MLP neurons of a small language model. Each row is named by its layer, matrix (up: input weights) and neuron, and shows model dimensions 64-319. Each number is 128 + 24 x the weight over its row's rms, rounded and kept within 0 to 255. Numbers have three digits each.
After each neuron's rows, "fires after" lists the tokens most often just before its 100 highest values on Wikipedia text that the model never trained on. A number after a token or word is its count.

L2.up199:162134104142093126129128136174145124169153092096168106138143107137081142134157119129148151114134154101123138110129123153153134148121112102125094128054092115131107096074135124130174113119172088136108130115156143119145147108150160166111183111165137145119133105155202150160120111109165088166116117116093118097130120070109102146142115124125124144159121151165126137150093123106103116111153131078128141120064128110109116106126127127120102176114081161158098138092153108157123155157105111129153136152078139153143186130137170150116146108089150124117117162099128163132129137146116137124131131145133141118153140122089130129131134161120139148088136156117100130124148164140105166136114158127183139114134126099125122136135132124098115087101112115127163116114098137062144115132099142
fires after: " the" 49, " cl" 6, " t" 6

L9.up483:150122115149143145118135171112098145121131097106115150135090155136147142110062129136103126095134108134094122095154111115143097117128142120107100117109147117074144125110151141155121141148108132121155158118093141131128090103135105118108128168084114137139056107120121163197122152106168166157157137132179089148106148129121125137117101100182147120088126146145140123143070121118144129128098160125155144126117144145131142133151135115138093127153112084145076085111118153108150151159134126123115151117112094144121149109145132135138142139124158128125146127152109087154169135116127109143116139105123119093124165129093133154123137103103142119113086130138124119112111085136166139111093155100130110162180104104136122103128100144128144115153167114131115130151093146088128173149106137
fires after: "|" 17, "2" 13, " " 9, "3" 8, "1" 8, "–" 5

L2.up419:082127126100111146123116152148137114111145104102100134123149166137123141114113126154158156134127103131105151141147135120113114094101134146121132144147103149140087148151177144092148133166111130125102154096094132115107142169151170124194113092051141156175148193171174129154151105102112130123151106134081134132083121136142103143163131121139137133103129135130140130154116179136087140153118135151139134132101073132147161104119124077089162146140126118102135114112166132121120181149123121139139138114122101121096131092143142136103108131151136088120168109112122134081132089111119116126132124153142159143100133170122124123137099105120117114132156137132116125125151118152104155133142143125088126139074110128107138107182142159119114112109146117145109085169113123083118127074117135
fires after: " the" 47, " Oper" 5, " con" 4, "am" 4

L7.up1045:109103111138157114127145148139154118160123163086125145109122134113129139124149183081173125101129125142122111145087093116141129130102134172176129157114129133125135122101146146135158155143147090121108108150155112129171103130116095100124168151162069139137134109137146131119111144129143152128127142112133131139108145106142147176109151099087096109131152090129136105128105152122111133123156132112147123130104151114168151092138154144163128106129127090117118100120130165081131148141126126099157139121071086095138151119142164156155117096126141131139123125112168074136095116188134186098135144093150180120118129169145140104101166096117086138176097145180118148077166169122116129123118121130123164129141151108141153122116147114096086101178093124108151142143140101118077157170103123
fires after: " G" 36, "." 13, "G" 4, " F" 4

L2.up35:132154128147080144107165129157143157135148125114061116137154132152151152106106078131130142128095106111112116138143110132154124089113156121125155173124138134096095128124174175123153170130153055117175129127108088152099084130129164128177119101111128133122140109137087130141155126114129114170121121113143113101111111159167074155155132153134147140129086153084121139156111149133167163123117134121138107099130099151172102127136135111097125134125150125123134108137171140129113185132107136154116103098115136152139149142115160121123133128076119117109159123144170138110148116093137159107139178101140155130117130128113128142146119142103129148162128161131147143109110154141132116117128155115169091119122103125168156125097139096105119130076106120122140106142115146148105157114114100
fires after: " the" 42, " acc" 9, " to" 4, " rec" 4

L9.up1116:146100119107155162099128170107120117116133121132104145113096134132140086140080160125118160115116106158125143155144122112161116150124129116101168125131148156108139126096167153132143088127152139105150125108107143113121120103126118104113087186132156127121095104130168106184135115166111137108139155098174161092165155142126171153119115106122117115138123106086145118124151135175080096116101161158147148165110111121105111120094115098121146106155128135102155105136107154139148105123136166096133120130155111112091155118115151178112109104175121118115150075126120106102111127135103099158124124116114154138126152144121110147173169099114121125137145114115157149131128108132185134155125154092108170129147118116103133168130163109116131072149075123151152134142133137101128127122140123
fires after: " He" 20, " and" 12, " She" 9, " he" 7, " she" 4

L2.up1003:128138067122101093140147153149123099123137115129160144120150108170156144155122142133143138150123171139103063145110126094113130116146139115109111148139120097138108104140131161134156113125110109178107119110158130129127162151145140132073129116100131093112109121121141140159143123088137120146093100113126088099095152134145163137138140117108102149114107151135138118137120153126124118147092169126127156136108111114124131125126136128079133149102101121156118148137114134086177135163103125114124117150115175100101129155136135117131119167138139126130126144124113148095119091120152082104117132174167119097141110146119104135099132147113151083099141148122099168175127183166133127112136180160118105140162121117116133097109144129127168134125103129171158120143077111146150146141099160
fires after: " the" 54, " The" 4

L5.up176:130122130124120153128118116124119115127114164172099098108131120143130114120124127176129162124146151141114122110186129139136149143099141147113122136160085151145103154133127132093140148138088146147119096116144145120131149079100155107155120094090109118121133109177164123154143140083073095141137155136148130117134095127130134155147154130172124108117139191090131098118082145100166079173093130156112113153136117178159103111143147121100123123125120107157114138112119133105092128121115138144088106133109127152149160136139112143095117104062100159129122119120147128093140066142133181112111151152107157130165129088125144149154128133120099141154146140128103124116127128092150109111142154146116109147161098141140149129128126138161097174136153138102085102140104112152149118088094148
fires after: " the" 70

L8.up59:115114097140120138102123110098168174090161095165082098107157120118108099134114147177147128103115079109143123161132107119117106127085099114108161135163120162127149103057158119130101199089150161085154151163133137118154137093128147129113085142126110137117097090163113128121145146139129165149146106104155135119131120126148093157141077114073171142124169147141128151132135146109099117131112135146132128112144132119163175136108156105126138143121131133104121165169109192126146116149099139153133107125118158165121205166159157135117142123140145084144146098115062131154129148139132130107145077149152100142160087143136154139152148113131097148166158100143141138125105107099137080121117153149141139129129123122136158122119150107118168153157145116121104140157109136102125091110110142
fires after: " the" 20, "," 16, " was" 10, " is" 8, " " 6, " and" 4

L5.up78:129160127101162164134139109103134139098144143126138157153125132156123107119170132122155129108124103132130164138167156162107102126117159079161137117130118178156096159116117118092107126122122103124090111087119099129134136143127086095109095136173137165144127170138176107098142068145096099108153135162108133127102210129144153138134124062096129161128104119119149141082081135107117141137114149107120144138095141131127114145106134109069174125130127100103123105127159129162111148159099104126065140133148118132145173126122151116129128094087142141129164131138141133106140073131101125131102129126104150143116092156130160128127185141113099105131130099105135108116166130172134188108122116184115147106151116115149118156118138117131136190113104133095116174127129161147136118119139152
fires after: " \"" 23, " (" 10, ".\n\n" 7, " Mat" 6, "5" 4, "-" 4

L8.up577:144135152101099152111165104134132139098121102107121169136121112056151115161096129128139148074103097123098144126125110191137119172118093100123119119158144072137127111117149137088097156116092150098116157142092152135083095142181122147162158157111127152089119157151111131180110124150127135119110098094141102097117144127117131166140120135201088098135119124122138080164152165141131153133130117138104108153071107138137097128152124113130135154111095108180078166114123134129122148130129116152155096120103094126139114108119142091189114139117124136122181118105105098120160120120121202137115120148105136134131100160118182116116148141123123134146125171150148101148114124166112140099142130140094105114106113096129139127144123138081127134097126145138127147128125105092165138125132126
fires after: " |" 34, " the" 18, " " 14

L5.up337:130141092094097138131086141063131144128158122152112093115104126108114099113121130143143100112174080120096118143136130109104174106097127146095192154159143123097142113132160127121147129125089111111160118122120175164098141097109139172128131158121065138136154144114080127097109127119116170146100151120092157093160127142150145105105152151189114135124158122144122130123159125140122144165113145152121099142103110143126118145181139151137118164105177106141098141139106129094113102136120146124096137113107095176125116093167117126113155119148115106158140135105091135146144106127144116081143104156122112081149115150138129155126127110139129182144119091141163112097114136146118083115152109122094131071129136135120141150126135101139112127149150123134080146128116183122115148106126153
fires after: "," 29, " and" 13, " he" 6, " She" 4

L2.up1234:133139101129111112085104180104086132128091153099122109141113147146135101143125146097097115149106084141149130148151109100109129148139120132100142080119141152147151111127135138132169133115131155143133148094114126141107138107105122158158086128111107124128099148167121067148119090115151156126145118117133174141110100151148109115187104104132121078128144116144079152138131136114131151119133111169151120143128121104046111151107108146158152169107139114149153110134156137122132131109132147114155114159144098155106148123109131136094136136163143117163134129159099140084132166143136125143138138096121108164101121106100132120156161128135105142136109124060194139134077106129088120146160097132098064147070144100179132139065144097123109147104112110155133125133146101120092155152136168
fires after: " and" 20, " to" 11, " He" 11, " he" 7, " has" 6

L9.up95:145107128106137110111167109095139137114140112123135114126114126155119108154103101094100133117147081094144081123160125102139143151169161136110103134137115143101084161135161147108115121094138156147123153140123183113106129122101131070145144118108146160112095131119168144185135125125131085134167150132110120168150129163112164123104142104114123136176116108139144154113098088065116133141072103182135167124165142162121117131117114151149143151082126110104128132176095184117112147159122165128097111114148118160163159133107148144107128167119131124125092138104130138131159132124148152154139123111192117129154075118152138124129131103133141124140144121095122090148132119148107133109104126106168104111147117112079147138123140146141106122157152131154126174115124146163142107128146164
fires after: "|" 38, "3" 12, " |" 10, "4" 7, " " 5, "1" 4

L7.up860:175164114122123096105149110121155152119166096094151157105100083144134142124155184159120135139186070127123165106120122124147145154115157091114110154118105132084146107136123113127144107135097152146137116156134127139105124115114128120115101103137100180116139159095169162167148112092134135156188152136133114104136113130140135175114092145152103136124117180104087100140093181102135083124147100158139124100162140132125158078139132135138141112127153153166141119153150130121187154141134214143089144101109138162113142109091071117127116116135122126085125104133122122153082136087089120118116107116150087172133144133093147105105129107136112074105144119129102141117119138118111130127136131152100113118118088119133123116122135150157122146112142158101119115138147090160127155134137137
fires after: " B" 29, " b" 19, "b" 9

L7.up544:130136137123164147087119125156139101110124134117120106122172097171144140120081128141137114130147146167126120130138102127162139135143155117121114156111109099117117127104146141134148118121172108157129110114131119059128105136130170078107155163153116148156118160129146100123141106159114084113114139128100154138190149179112183120141142122175149143128084163084130170123111147109082073103103108116114138127139117114140136118126160129082126103109133137175116178115118154155107112143135109122157152119129166135128114112123117146156103142141141112110116094100077163159140144136133121135173143109112132136180121137114103151134146105154107137146087158135124117117120115142121118101117159105166140118159112160133100115165119155117129125168125146136119157118113096116131157113114115
fires after: " " 30, "1" 11, " District" 5, "-" 5

L10.up416:167104128147176145105103128114110170086145118081105149091154140124111149154122149099081149187112147092133125131133076151138124132116153164148116095078171124141142153120115133104123110102150177125138133107148135146108120143136120126118126135097143098088159126179128057124103115143110104158154125111158147116114145099139159114112130107109083078125114119101168138133096137135132143132111129129163136141149133096150163113136086141131131116184139137135115111153123129085151159157170154100089133135112116146112095136170076137163150103099116115157087106138096102145118142136131150140181166142139173158138108106145105142119137145087160130154112136152140152131144159144113114181124131152112142109103121124132135135088140135119133129129121173144111164139117137140130103131155134
fires after: " " 61, " (" 5, "-" 4

L2.up1105:148137116099125133135136170125126156096135127119144158105131148120129114161120072148130097092146093134096101122126106130112144084157116126160116147116117111136088129117093131115112131109149147110105149153147150132128109162115134138130161120107131147126077147150156126159115139124134154130096134157136117147190157141136124133095164141120164096147113087134123123140103144141067127145119159109091152115138121191140119105155152105164126100109115137116162153141097178152142116125110155127174151136134149112102118104145154179114158127075099173151137068127127111136141148085152099116119118154138152122133137136102143113177129150168107124135134114126140108100092114084125152147111125158176144098123136116119157132109067141158147099094168096111155143097136105100114107060137101
fires after: " |" 36, "-" 14, " Count" 4, " |\n" 4, "|" 4

L2.up40:128122119092102127120102156159101112096172081097127101101115152134172126128125147133185127082141136132144105118119152136147118120154129127144095147105130140134114103083150142100104147127078090078120140152105119170130171153132151088108115107095157105123124084119147156143121139100098120138123166139169110137139134129147156154114110107145092160109153153161112142184161145101185128099114146128103147076168123132117130112120132119161137130159121096130069124112114131125135147120114104118120118107130138115115117146164131089121108152157102070105069129107178084153107075122111155133138105148131196135115126150089115138157125117130131104144137164145150144104139129128096081131141116139110135152139153150102113143122140145140168079164127125099132106157144142154166114123170148
fires after: " the" 50, "ight" 4

L10.up1206:129158114111143151119122120119090187079109173115115136130158126157159124129079146111128174170093123125108149164164160122142138080109108133160157133150111147089145087099150158119103131117168165166098118108148128079146129122123150122135116097081088150124110137113133121104167126120141105132118128125140117207124157184165128103122104118110140128112110132112129089133114137110103084145175114121123142136117134110123143122129169141152109163129133133120128132151091138116108135104131132123153109130141123074145133092118153113102160109148089150141114100111156113162144116139130158131164162114087093170142102108080118112133148147134129088159091107124144091143144113165115129143132106143090124091141154146134126107165122101119121115154142152092159129151110154123112122117129130
fires after: " " 95

L2.up257:160138129127131137095124111167121166108133106147128108121110162118143067120123141122129157107158115133090100162114118114142136116105153179127127164144135116116125092114139161126098093105077115114104133115119151114116141134109119115117132129149142125120112113159118098095137145145122106112101173144116117129136135158100124142142142105117149185167124141107147083196155122126146124144076158135165129158137127166128105112139179089156177205107113141144107127129136160126137174123118124175111120126094113111106133134122142137115140096121135142115107126103144094140128185163110166169105136126126119155111127116119142123103131150138162123088165147138137080130137127157125133152149138113144096122126104083132131142133108160123118139120121106160091130148132108106202138144122142
fires after: " " 94

L10.up1241:125147139102118115140145106129137121127114096119139135125100117157114102195117107119122115114136178142131103119118170153109141135133131126108141101143124115094135127139123174144129137121119166162160135156105087135117093126127144134118089115119143141111151144102134132149132105164150101128126153087125117157073072099094124091103145126105152143128141151153199159086136111135084103098107095096119141118097153205140114146129118137140102146121122101159147136143146131155173142111095170101141187127114123145133152104155125131129133101095142166133122140096163121134110097110121093145117166145176160140108092165112098105151143145125123151107091133125140132164128122147166065111138117105167138090134132085179138128167143134149131107135162128107129104143127113157127124124141107
fires after: " |" 38, " " 15, "-" 5, "–" 5, " or" 4

L10.up838:107130131126147157114162141123143131175124119122120132130135083116129145171137164160121122084106125089135083133139137133104118107077083108096167120158117056138160120120100130120115112111142132123149115119183131126090163140149134116118148193121156075159118167067100141133138144150165129098129169105139077152139154117137144109137166163112125137158114133157118139135130185088114107140127153120096130106090120118145114099059128125114108156104121143095115105141107166149159125133141120111130119122129154077097121130120107174122102124141114121117202105119071149153141127112117113108149124117138150173157138117075121096122124115129125153125089093065100139137117114127196097119108110123147155117187125149103127132119158141163124116124158131133155121148108123094141097095146127
fires after: " (" 22, "-" 13, "6" 10, " " 7, " |" 7, "|" 6

L8.up993:111097143111127142149105133108153118144126120115143134123088109108166117103110120173099078138125104119136148108112124122104172062134104130120117137080140136186140102095151105124163154113116127160122167125143130104108112120141131153137131157132112141146126095073158120081100120140131136166110158100142156126158154119110158105149102157131101152133114156119169147131094143137121142137090112134143140125139103128138102100069142118103094141151085130180167132147108131159162109114121145110095126128120124125106128155146132151107142133137132166149136146098144174145156114125096131083152131137166172121099120115078144136096139116161156124174127095141169150111150119113156124129123085148138157143159135129093146096118136148159108127129103185140176126180124149144190134124141074
fires after: " " 53, "." 10, " Ec" 5, " sac" 4

L2.up1248:152180136130093149105142152157149071104103093089153136123111132104135102161167153142150148105111130140162144133118134129140090127155133130097102128116130145132103094124163181150140162152137135154115162162106128102083125151162089119135133150118124123098146065152145118150090186119163107127144157100107177111146133130129114133139144054107179154126122160150127096101136101182164124141121158163114129132091131152132102106125155120147142081175168143110139151096143129119108124126123104095100162106096129110141137157143133117121119149167149110100131108089123132114106120127115121123122135170133118131148091144090114118132132124158166096137099111146090147126142141133110139100080129140129087133151131128149109096077136131124143069139048119108129090124116115143109185165135164
fires after: " United" 23, ".S" 19, " the" 16, " hum" 4, " " 4

L2.up1020:105113109140119135121169144084115106104146147147133138168155133112108121155125157156081090157130085127141149159142126165137110130110172102160181179123113135165179133184110162126117132098139097117138138050088157151132107119128148131124084125099136116118112112124093109136130109107102140144104125127080148116101148136144142160144130161132139118175081130122166107097112138122088132091110084154090144120110133150162122158135091123127160093147118094143156126133130101098127123121114138114146088135151104111112126129101112191128114087141151141120071097103120121099130117109148145094077142144137130161148157133145179148096140146125122155100117160094166157119133098178160132108096111149106131118084119121076120127082139112101154118102124148138089159144147127141131113124111151
fires after: " He" 22, " She" 10, " and" 7, "He" 6, " I" 4, " was" 4

L8.up624:068136109123126159144126143116125145105117125076112118135129096129080136102139170166162126126102133103114110149174119121139168109097110111125126165133146170139152185139145147109167106138154141099129150137134145152115100098096126144145127088101146157131132129123139124154136115120122077127131142077089130151106061129132125148125110161114096125147124119114112141104142166161144134122145114121182151126133092086130126152112104188135145152098104121123107154157160117137157137148140160080143115101103163151145126145114093117181118119147105121128126132144092169138092110177107163117116137108144108137120134117087133182100135133081100088097156070114105147152094162120124172163160149143138119123117126131139128127097123156103141097120135113109119137143151120138145134108111144
fires after: " B" 26, " T" 23, " b" 6, " Bo" 5, " M" 5

L5.up826:083105124130132109139109147102133130075118102114128108131135136191124109162144121118120148113161175129144123127133132114115142148131129109085107156140165130081151142147093135121125113117115137149143136154107097100092164091118146145108113121108140171142103084143126143114140143107113151113105104161121161178169113157112085094125149124120110137126192169186165112087112124151088170147146188085113136123131080117149136122131126161137135154104176098119143135149136120115140130085125138129135159127116131166138089103150133127118123106157094115148124154094123137148150080127139117131149122141125131106076131169139115174119149145167098102146125094144134177136143091113129122107116099107162147104152128115107123137161104141100157087148130155154141125097097156182098122103164154
fires after: "," 52, " and" 27, " D" 6

L2.up660:103134132141132155128151149106131143077163108125138088098138112181088123134141144134113157076126070109144116124090118155144118152156167164147052109100089149143114147136119111115176129104104158176127099150133137146087166147166177128130166108095183126145137129141141144081150126125113097130147127151111095144143190119132114120189111110118091130151153099132113182180062123121118121130126114137160129109141151108117094124139127176131114116112121133174113137135124150134135110180125093113094165097098133160134153073145138084107139123121139129144128143117092139137120151168124151134146126102103104114114129117136136120145097121122137151129140092195127134098135125148108141134171159112124119112145116118091093132137151159123137072116121146096146130122130146096128152126115130
fires after: " the" 61

L2.up805:132148133102097123112114161098103094157134120153120114104132128136160113130162153159159167112134129129064134123118103133144082100074156119124131183136144109076116118164141113101116163149110095114103150158101113129151164110119174123130151149111112129118151133111132140088179112126134165169128117159141091079107107123117103152145114137127115163096136124111154134155137124097121099142126141162087120048122138127164139119155078143110097088110140127131109136133145173121146114146135144131112133119088110121120156134121131113158141087116098104096134175145168129149131143118161096127129127109160129160128139127149152174113086133151134142093166142122118085104171135163113119157160118111145157139123123136129142123130101111130112101136122125089157110128100166150149120180107139
fires after: " the" 54, "==" 5, "The" 4, " The" 4

L10.up516:151128096118144125137115121106128155115124169098118112137126113113150083164127133120131153124134139108112126143138099117133162118120116188148143098126140145100156135136134140165138146150158141129121137116129085147100121088104133118120144125114142157113155117141077151093150126105141079159089158150141121110114160131143113112133155161157116141130100177158113128122125115087120163141146139141115028114120138130117122124121130112141159132099075102114146132149124156115134131163146149107116120145118107149135143139153159105123117106158180129112132121081113115118114153140132152128101142095143133141141071126179093174157131105109087097059095137074081157098150145144071119124144067107156141130113101155107116095109114144144131122142146164127109094123100120103124152147128163
fires after: " the" 21, " on" 15, " km" 12, " every" 4

L5.up461:131125108168110126161171149142161109135125180128118163112090073137154113169087114098104124122131110111088146155126087155143106157096113129119154124167151114123153093127121132124140136161147101132107139143153133114131102086146142146109107215117118179165146111138128136172114119118123087121111113141119135128133114111091133129092111141175165119121136149113095114106159146125132082090133107079096112103149152138111093100144088160139145108113107141146123079143169108166131122132121167150109140086095124115098123117121112107133141148109148142063134103069131116162099142086116133122134107113156124136126174129135042138100123129119138091112100114151103133129121154151120144156139138129168113156106126185153132149103118134095132115129126128152143075146104099178142127139102125
fires after: " b" 35, " B" 15, " t" 4, " she" 4, " f" 4

L9.up75:109127089142115132118133154130153129106108082113128142135116085127143132148131107156105098141140135082119135082129123129183126137136163109105164125161146116141119118141131122145104126129166159141138134085157145147141148117108110128102148182179150149114153158109120145091125121157114126130134175123097147121125155155093143086116141146088073126137141113114159152073090133128106134156146139156156119121115130096120123138154128135106137130191101089104117127176131149112115140127069124139153126077149160154110144131158117107094108079153142120134168100108069150130083093126122151102138140144164147141120114128141091142123161139164088146139137106117075095135084088110150166111087066161130114128161129120088157091107122150136118147110120172101178139142127153115148126113161135
fires after: " (" 36, "." 35, "," 9

L5.up1223:151129105124117117115092151134167141128106124153136119091152167146109148140143119127128122142086121140123160158115131082122124154110134153078161130144101075068122146160084117096144114154154106155156185144173116183140141076134120073128095111108131100112121149166118136120108136119119141142152093107096163141086153123116132120172105090101146122123157095109180149149126142163150126148141090163138084172142135138140144127136113092143120139127148115131142109176109104123138122147114115130115085123119119119112111083137114134110178155123103121122102110122166130128131121121119130118098162140122168197137136120082112118097112135134075149115145154100139104077126117103124112141133140138134117140094085148146117080163153169119103128155117142165111164123128129133133175137132101
fires after: " (" 17, "u" 14, "o" 11, " " 6, "a" 4, " La" 4

L5.up1099:129154114130109106122132120122126149092091134113132127116148134158097103133167124134134100137133102156134136105176172117117152155173132097146142150148162055155110143133083164170095150140115118144154134165151163110118100087101152128156145133129113141116124154145152156120178118133169101162127113138108112138118116157159105119120096140126144096097111154148136110123117142117130114150128125109135131130076116135149144081109137084144158126138107110122097148152113095118172129104154156166091139109102123095126134110117146180136096122105108120122094098120099177159151098081108131160133155149105086138129151121135157111128099124167109121097072129137103184147102129082173122097117133170124141095101124076092093136141156163096126158135148171192110101151101112125110138118158094
fires after: "," 48, "th" 4, "we" 4, "b" 4

L8.up86:102125138125116111124119120101102144141111105148114123102185070110103128149122139122124138109121147135116151131134144154125171130144108176100139143117185113099129126067083124094157102139148192126095136109129105124125103111120149119121139150117137084100125120154106095110129129130131127123124113142136215155124097126170130076125146128150123121136082098123123169114120144105144133115106141136131142131104131105091131144145132124116123139187129152107147116138140113065129121141147133143143155106141154122140154145135094129128185136150115073114136123118102126163118090111144168147144179094116133171124091137086133136108127098140093105121132097107116112135152128118113113147123136120127138115129129148096134125101082144162131145136084162077129114136093130136127198112178149
fires after: " " 24, " (" 23, "–" 4, "198" 4

L7.up1076:159171152093149138126117089118081152116122120140167116123155129146144126124089111119123164142139180120078093131079106110117119137161141140109122103082092092084087105105146136174145119096135110177118163136123179117124118172098153102138106105142101094131149109116117117120148091125122086139168178108091135131109162166143124118145110135094132175091084136131143168125109144126143129131085086159112167102119117116162145112137169125155128097150134134156102127126121164145109106132150113074129148126079102161135158133155166151126111121097126127122151112165144166115131120105126155128135127145113109133179117151159135129110124148136153151144092103141135100112130150154095154129183089137140150107126123134147157112088128118131113139128131083137118145163122121171148120114143153
fires after: " " 44, "|" 7, " votes" 5, "3" 4

L5.up1025:134129129143134141159145144112129114136137125129155117143108116162144134126120165113149129147131151072111196100172166098115090123157131135094168133116174153107118110142131119129139127092120148155153108136113138168133180090105140135117080177112112147141075084100158114103142168125124165104116092122153134136156100088125100093133130108124092141120164130139135132128150109159109139138088133110144133139107146111121132116124144139137122170092130177129108114125130128116128111129126145153152147137132148168159158106125123120119142142094146131126135130116095109131113126069086123134121104140112080133115097132128099122111133132137122174141134136133150117134156043167155058141134134084155107072128128102123167147088080174149171115141094159132116137119090142149104086130126187
fires after: "," 33, " and" 28, " " 10, " Anth" 6, "th" 5

L7.up1167:102155142144165127152112172108105104184175115114120145130159108161132144147138151133144092155140125134117140119115083131160123148134104123132100120150126111115127121157120074113110142124132139142098104154122130116161107133090141168108160117102139091089147114157102116083110109121112115136116121120132104162134158145128154095169150113073078132138108130132174137120133133118160108138132107109147141110146136116148113137175105093112124137122153167154156122131141175118124118124150157140090094104109107151091106116123151091114117150092140143123149121073152140161143120082085118142141144131137137168130100120087145108109128105185155082160123141172136153093140138107078107118128110118105140113160128136142137140130125144104116146168127120131183128138064100168122121143170123
fires after: " " 43, " number" 6, " (" 6, " first" 4

L5.up716:088152137121095112121156177148113154114121132148132096091141085146116121164114119125127125165103097149164122121105153100172128079147168115146136136100125110125117109102098126122147149138118159118137135168157113111084133114147135139151136115099084083171105147095136161127165130084130116159086131106131123126118095111107151135117137147106120120155135093152143098108133107096137119092122153145138142122122110114108125090112135136113130142152154146130112125119138116057140134122165142119122162117097116171135212128116112126146093114139116126151147141146084147148139085110139120150169111182135149133120059142131113183166111121118122124154096110135138115140109104158139143138103140134128097104133100130087130142107168116124110102161126148098107111112076159148102166139139151
fires after: " the" 79, "," 6, " The" 5

L5.up4:104151125146114124118121145087110163150169094146144109135132114154105120176152151120168079177121123157135185118081134159114141107129138096107170141119106115149114102129121135115101133126118138114128080121147109112112126106103120156134128179074080106090130083139129131101083067150122117129138107129145152141106137147109153111094109109076118097129141126160158087136127136135150131132140090144125134123096148111147164155210133138142108108179127126160114122133101113143151104110149148136134132111141114069136120132137146113132153111100148176092098119088126155129169085136122118116145142113091097186136112118112110146130149103151119138149117147154091124101137145129128150129105105128124104113139149095138137166118116110141131111162122148108146120119084135152125102219134141
fires after: " " 73

L2.up1130:068138133116097132140114116152141089086080097151132122125174119148134162166156078107132143135131091107107095136141090154152092149130158174137112133131131108093117153120155105140079159148132136129113128129141109119142118130150146129075143134102121136109101090098094154138150118121147122167157147121103075119127129144124124127142166146143107112121160138140146142149108192139121120130140118156140136101160147136131165160147131090150126148145109110130136125132088116097149163160097123126124131107127103107151158135133131145114135128111123129133154149116102150155180106103117159125146181099152137100122129156132174088120136135106120101122126144120119105128102121142106138082166137122138107109117149126184157146132142136137145097116151094121112143154106113115171180111140132
fires after: " the" 56, " The" 11

L5.up547:120131110136094148118135113159129160086130131157110131120141138147132120116180139124116172075119160102108136100160098114103118123176108124121120139105145125173120101120102157119161161125126088152105129104163142101132114166125180154126144108119127177108118126126114091151111174155130136126095136082104154112171116100103129135172097122147145107154160135064108132149137181115136130107150148143113123119098115158125093137152124119172135113105138188115101108147152138155146136135168191175120066112110132125089172123107110111130111137131161151159152131151153090150110140137134169092113105111124101079111117120111139134119104112109147144177108132139116128131136113120113125121137125103131138139131089115104116139113118109111126104120212158158096129131158156128105176135145170
fires after: " " 25, " B" 21, "M" 7, " b" 7, "ci" 6, " Bh" 4

L2.up1127:094124134159110114167138111145124098097097118148124111177095141130117134126146135118101113121134117119156101102108122145152108165110131094137112120141135149122159177105092145113098126124153158188140097095103134121120108088136129151108094106124145103122117081146101124154123162152125114145166116148132118096136146116135127128146125097148141118143098147158116154112099082113174158138133136179106155109149132080117150189164069151137157144154168162131147156127119133165125158109115091126120144129134086121113153161135143177135123094148138142093120121128089128106160107113122116095110161114121162130167156098177149148106142135160116139132128120122151134144128099112082147186091137094127127149139155120092136138146135138078140132135111157118162162166136108128118092099151138
fires after: "." 18, " He" 12, " In" 8, " was" 7, " Add" 6

L8.up729:128146095100144102145119132130096142126164110098156110123128104127193174091140136118120162135122137142117131097151115158121144144155119118143085133125147144168134110150097133092105163127096128118136122088126145165097144093129170145093134104127111145087179115125114092117075144128134147152106114113142161119102138116130126095114104087125075142119084135163164129172075174098108123103122111160117178101122110086129122151167132125125166144135106141141124094152147105104139118095126135140110130101121099087098145131131149118112132103093172125134141103113128121147175119096139107164116186184114126115136092130092132149145138134192118138140138141158137143121096127135111139087144147158131135162152116137139145174135119104138109139167169104131120122118153093145163129132147090
fires after: " " 35, "–" 12, " H" 5

L7.up540:111141118131177096117145138161153092140130119109155106153129123164145126098125158145160170150128116112128146125144115163142116126073140105085118127145094093165109116133123125116161154119126154101147169100136126080134150103115121102123105131097105120095100163147125142110137152123146148115123150114129105106126156166136160164139120144104153116111145160173165139142124152129118144141158132077124165150104129126108097179139104133124110098175109143124138134139106122078073124169127103132160116157131099108151164121152159114093124119114170132097107153119112139140119086138135102157099092111171138124171125112120119110066097097092129127101168159078121128112102162124149130102091150093163097148137052131156116184111127115113148141103128129137109146142064126164112154153135166
fires after: " The" 46, " the" 24, "The" 17

L2.up503:141156105150135114130125118118155122137113161144089074137147099132162122159113117146144158180141110115122106147169149128127075154111169135111167150115135144120108129151131124150155157074140125146121122154092103107120134152110146108144119122077114075114156099113118088169136115098148146146123141175140106104147137126125136127155093128139132135146076122148095109147094130139147127170088172155149142083095120098150132130114134150130086101122126127146129121117129126114111113139127142092120090116144081149120154092140131100112128119102141077127165122118090107109157100116108199120094168147114143098112114114141171149154085182156089120166159140111120111140136136135127106123143128133156138145143118170097132133111120146123100170132110140119145092134149149149123128182094112
fires after: " the" 67, " The" 6